Part of a small language model's weights: 32.8M parameters.
MLP neurons of a small language model. Each row is named by its layer, matrix (up: input weights) and neuron, and shows model dimensions 16-111. Each number is 500 + 50 x the weight over its row's rms, rounded and kept within 0 to 999. Numbers have three digits each.
After each neuron's rows, "fires after" lists the tokens most often just before its 100 highest values on Wikipedia text that the model never trained on; "fires on" lists the tokens most often at its 100 highest values on Wikipedia text that the model never trained on.

L10.up483:466421466458575516498524534397516529514579520481367578516452581539379496528441555370532552479639418490544494481481479456482623586604483476436530529470482563461549483553414494481494443504489468535440514484473463452551517432473445429459515477598481527436498520446505502383555503572448588607
fires after: " the", "born", " in", " born", " to", ","
fires on: " "

L5.up616:467533434526470535484521453363422559564453485521488498538444512460432533530486554544487470610511459600524491504479543521540502543491524502487500362439492427498478508499562509435468498446481513515491510480555556639504502555405528563574471593533563483518476436475540498472533473535551521463
fires after: "1", " ", "ki"
fires on: "9", "1", "lo", "ta"

L9.up165:528399508461506528485440521494440466554611462547402408498466491487562517497523583508479465543478559518503528450596501508540556482596376422470496461550458435494591579449479490441523520492504421440486554425486560432540412469576459411498513509465529450478523484432447434576462505498545509478
fires after: "\n", " ", "0", "1", "2"
fires on: "-", " ", "–"

L10.up805:542377466480477492492531427462489522426537452456436455558457435490543451543555434462525391555425511480518450520563479414386520435580405477515521535441524436513436588545538494474491542426433421420612525544600550512467531509557532511540611609496526475462478470514535481562504512516538474508
fires after: "0", ",", ":", ".", "5", "2"
fires on: "0", ",", "."

L10.up1231:449483528409493522534515495511588591541463477522571469551467504490488469548420483520464474561486509465484525505534480468470544538542456527529469615472450448444455520517518501458563631543544373483500452606489520536517459532476502385440543483514441451510530489586492408569475469490486563513
fires after: "0", "5", "8", "9", "2", "1"
fires on: "0", "3", "4", "5"

L8.up1067:400496393467391561553528411468533617475546523524492521566501507469523439437457468472494513495461415542533510522518389531481387493606519522448504475435561450443465386459516480336466448572489532555629504506525413505494498501465539550567553475493450528472504504483520491499495487447536513483
fires after: "\n", "0"
fires on: "===", "\n", "=="

L9.up1034:533509538473539543420562601527499490519439458499506507450583480553467542451479511471441551505473519574542407499571564578600581439491530543482473477517452568517527511429493475473519538503525414525489562461524491437564470520554493411469515435501488486526443487528524432497462529492522526478
fires after: "\n", "|", " "
fires on: "|", " ", " |"

L8.up1529:496479428505421565497497436557443534502520421478464504550453443480515506496466563469422488511502409474524420472550559486497512524453541553557476590478485575455501546520484490507501474537526377462493530507424516424422624445511432536450469577480482429523502556382422501602498436452476497448
fires after: ",", " was", " is", " to", " and", " in"
fires on: " a", " the"

L5.up152:497514447449470466513413422559514565546503443561369504554470441485595585534406484500517485517503477492578554499577487490605486546510460516512473499500515444456565544551454537612518546372467469519543421495488557529508521517478606494550508379508513544542536441477567474456556532585449420514
fires after: "0", "5", ",", "."
fires on: "0", " day", "ly"

L9.up925:382468456541516619514556517447469510541467446537508464397417462487531531525489524473502549488508497493432495487542481504469491489462552440561491416483495481457462450465454476498509502531485575480478629502491622493484526456432501457545529427527554534612476449423509524491511474521491438493
fires after: " ", "1", " (", "6", "5"
fires on: "0", "5", "6", ".", "9", "8"

L9.up1083:515594458503477490489529557508599629478486466463481527491430504478501526481551638534477511410497540518552559390496562507575454591518608412518498576442638514424488474541477493483541504434540494562485497449452577558475446500543470530521484482484554539452522476521420439555529444552553599465
fires after: " ", " (", " age", "."
fires on: " |", "le", " of", "aged", ":", "°"

L10.up180:565492534486418499575550462422458519499438492377473524542508467395436570480492476397444465506396596509537543556514532541577510616468451475488448507476557477475529506493452501421544495452419529518512483534483532453431496557392414488535457604554578490501527518502511535411573491453506515551
fires after: "1", "9", "0"
fires on: "9", "1", "0", "8", "."

L5.up402:480535715530487492599592524497480474450519532471549537546572491478538544490427521516481605459517515541498504486571384541404486482393520548489486501438519458517505449557540471500535505496557442540472447447546546407503600566457583533564441478429509468530474522490599504525444532531462394514
fires after: "1", " ", "2", "3", "7", "9"
fires on: "8", "1", "5", "3", "2", "0"

L8.up184:524425567433496494526506489568567449523482428415567511506521515474473549515561511481429568497571394518477500451516526382504477428503536408444610503608455460433575495546435508413507569440415553498551491528518546434482470473438442491504453464493542569448523559581477574539575541493450521555
fires after: "\n", " ", " |"
fires on: "==", "-", " |", " ", "3", "7"

L9.up455:498537490472464533510477528470469458500527403360601471591596472518505535448544501474440566516506446583490538453489477476460489358625548537601471499591505445475578525563581448453452496485449455480535546544493451546497415521512447404424449511618525500529533489438463481385543462471476406419
fires after: " a", "A", " de"
fires on: " ", "-"

L5.up79:608506583451477520527496552588467573436335524404376470493497456471438518473478494570489521531394460528508459443510482570554454458444578572556514495533403548534443499508471560494576496477473349553460527491526515475626497503506487518534551481430451576453452486459558569407554436539490487574
fires after: "0", "9", " ", "1"
fires on: "2", "1", "0", "4", "3", "8"

L10.up181:466554488564551512556472428386547518452482479406503489501509470505482552492490521583511492489471547538481489537538496510534600562468410535578501473451490558548498556580483455573569533502518433476437493494449482433520513571517498524523468516405465458372474518565534484530589587491523419451
fires after: "1", "3", "-", "6", "2", "0"
fires on: "0", "5", "2", "8", "3", "6"

L5.up1031:591463581560472416433618516526538513550363515459391426471405512517489512549539611452505484471456480463502533461477491579444561444502424513512443473494407526531570483472505579490519459502517408540414571495551404472552502396469424515493447538540502490544515602447506466542504493499447574378
fires after: "0", "2", "1", "9"
fires on: "1", "0", "2", "9"

L8.up730:444460590491445561488495506464560516457490512610447493442474569518477457484451509539513329493494550561565479493473449549466389460569516457491475506601494482474468543486598576455563505494533405505528543438459556545497482535444531640530464541460544557412502426511522432434514501570553466538
fires after: "–", "4", " ", "5", "-", "=="
fires on: "2", ":", "9", "1"

L10.up1245:585551522453592525554556364530473476536465547552457507556589541481594451545507557492466561516512541477526492532552579526500573518454436485493463583410471456525521485515454500455494595577573486490512440517500507499537549585460478462559526410407471372475442494456473448489445529517510447504
fires after: " ", "1", "2", " on"
fires on: "2", "1", "6", "8", "3", "7"

L8.up719:515504494536421435567481532473624510508415418505568480507465456425552536509508484514504545517475493511572545364525491462487460476480459542455455475475548362477443458491459449535495597467518475504535451453594623527499509519518467562555455543409434446503483545599586544526415502494491493537
fires after: " ", " (", "1", " |", "0", "8"
fires on: "1", "0"

L8.up588:528501517527562573468493593423522469424421437454546535506492486492506524502512462504474411491409491573606490422526409482574509467545458518506478523554485530500498548551457466515460504510513492547468512554494483484450465535518539522525483482483452543555501517502524436435582596493532511492
fires after: " |", " ", "2", "3", "5", "8"
fires on: " ", " |", "1", "3", " had"

L8.up1019:522539499570508474516594465562448498556600470423430637495550516527450476470536468537455601568604506531603550542517478632422484496526559497566511553407451504518604548495576420516461438512541451472482529559329536513515493461531473573473389560513478492506501477481485451442512435496529542452
fires after: " ", " |", " a", " the", "2"
fires on: " ", " |", "1", "2", "5"

L8.up884:430526580498482494571512508417530543462446524483462455491459521500463519566541504453476449467441468476423478443548459537477520464447532499558458398489477535495548570445469596499417514512443374523566557594544428500501544560469525552521495530504520540468462396419545478463545549526406469552
fires after: "0", " ", "1", "9", " imp"
fires on: "2", "1", "9", " N", "l"

L10.up103:498419534474589477404496498519533569494464480479596540519507489458536635447509499553467534530598554509420511478350507471525538502554502489536623453536435621542566487491425484525542492498449382540499550328490485459626475480550416550533507494438490573442508474517499473498426540508513561481
fires after: "\n", "s", " Year"
fires on: "\n", "|", " |", "-"

L5.up1300:412519531497550481502494578460518554520515375467435443552490499511448503524555545494525537521539492610563433489514522508459466400561443502487501508528525414483506528527400457402533504507383500499489463425402530516487465525539464482410590506446561471613505474347397483461570469576387558514
fires after: " ", "<", "'"
fires on: "-", " ", ","

L8.up947:462423564540580517485517481553510425485462579514469512546578512451496563365491501546505534486617531454456516499495342524435493514483461449530517536565428511545584548550586491556587481567590471500432485431504497452500540490479558506516486446567485416465538521525431459457578490473456439553
fires after: " ", "3", " October", " July", "1", "2"
fires on: "1", "2", " ", "0"

L5.up425:451501461539539567412629460483493531435504492502598419534487566613460525511450489459466414479504526442530413479501453520503444338488444562509472561509444488489587589502497434444445492520496423424490530538520510516489559453553564569492500508530455501484505514442539489527499444455496482475
fires after: ",", "0", "9", "7", "1", "5"
fires on: "0", "1", "4", "5", "7", "3"

L9.up1070:455603521497427417579357524492376527549546422489523495544509410499455552480392441453475491591565494572427466390507537492477534506429480495472492452526519498524474488520555561432509524503504459550649538481552427491489523608524451435561505568481525493415537541475406638391474536494419539568
fires after: "9", "0", "2", ".", "–"
fires on: "0", "2", "9", "8", "1", "er"

L8.up468:492467468471466503522553422499530570441522408417400569499521435518403503423518476516412546564454477492663498435497500519514509513563435508495531583476485531417451518508494513464564507510517547585555443496435559583408576527515552613455521473514521495427463484513500458484529535576549509483
fires after: " ", ".", ")", "0"
fires on: " |"

L5.up913:487464483499470469602555534502496546619479428582458548514491480395488462531574492401481481465523527468495405563490428512388529550519486488496472417531540502549492472511550508476484473542481405477486522508512454426542573523662493534537540432472550508488619435543522498512492541452475554532
fires after: " ", "1"
fires on: "1", "3", "2", "7", "8"

L8.up518:389396528478462497544525427489482591497511482469460554510543530496479502478518525432451540517555519563547447431522478508512459484519507464445529466572433561492505464426495575484478466489520573596555507451639413492502520640580467486428524436490518397544513522493561540381500532550396538506
fires after: "\n", "0"
fires on: "|", "\n"

L9.up586:496506540437512438543488444445404433446492505470506429504518558509508459537499479478433485572540542555551428527563472467449530416403545460405569464517527479463558538422515451463555535485495433424499487485511552580528441478468508498491544501493526540530531506468435475513541482467551465525
fires after: ".", "9", "5", "3", "1", "7"
fires on: ".", "2", "7", "9", "4"

L10.up671:424558450544514497508556477514652456571481463593439463501513382477486437422550502485454466545571567446444391465473490485515600591483528504532423587481432499439526446520482451426515469488610567512377521505561476476557580454497549542465513544475449418433411545478488410611481502521477466458
fires after: "'", " in", " and"
fires on: " his", "s", " the", " His"

L5.up734:421583506529525533545514504405559590481550512543442574533473521472557471450512505569576527577522558488555477477480590502485511500485499624501494549473616546489421483534567526436496501447546518523612484512460448517477511455616480515509529494513532451456463545576441539556454533545489484517
fires after: " "
fires on: " |"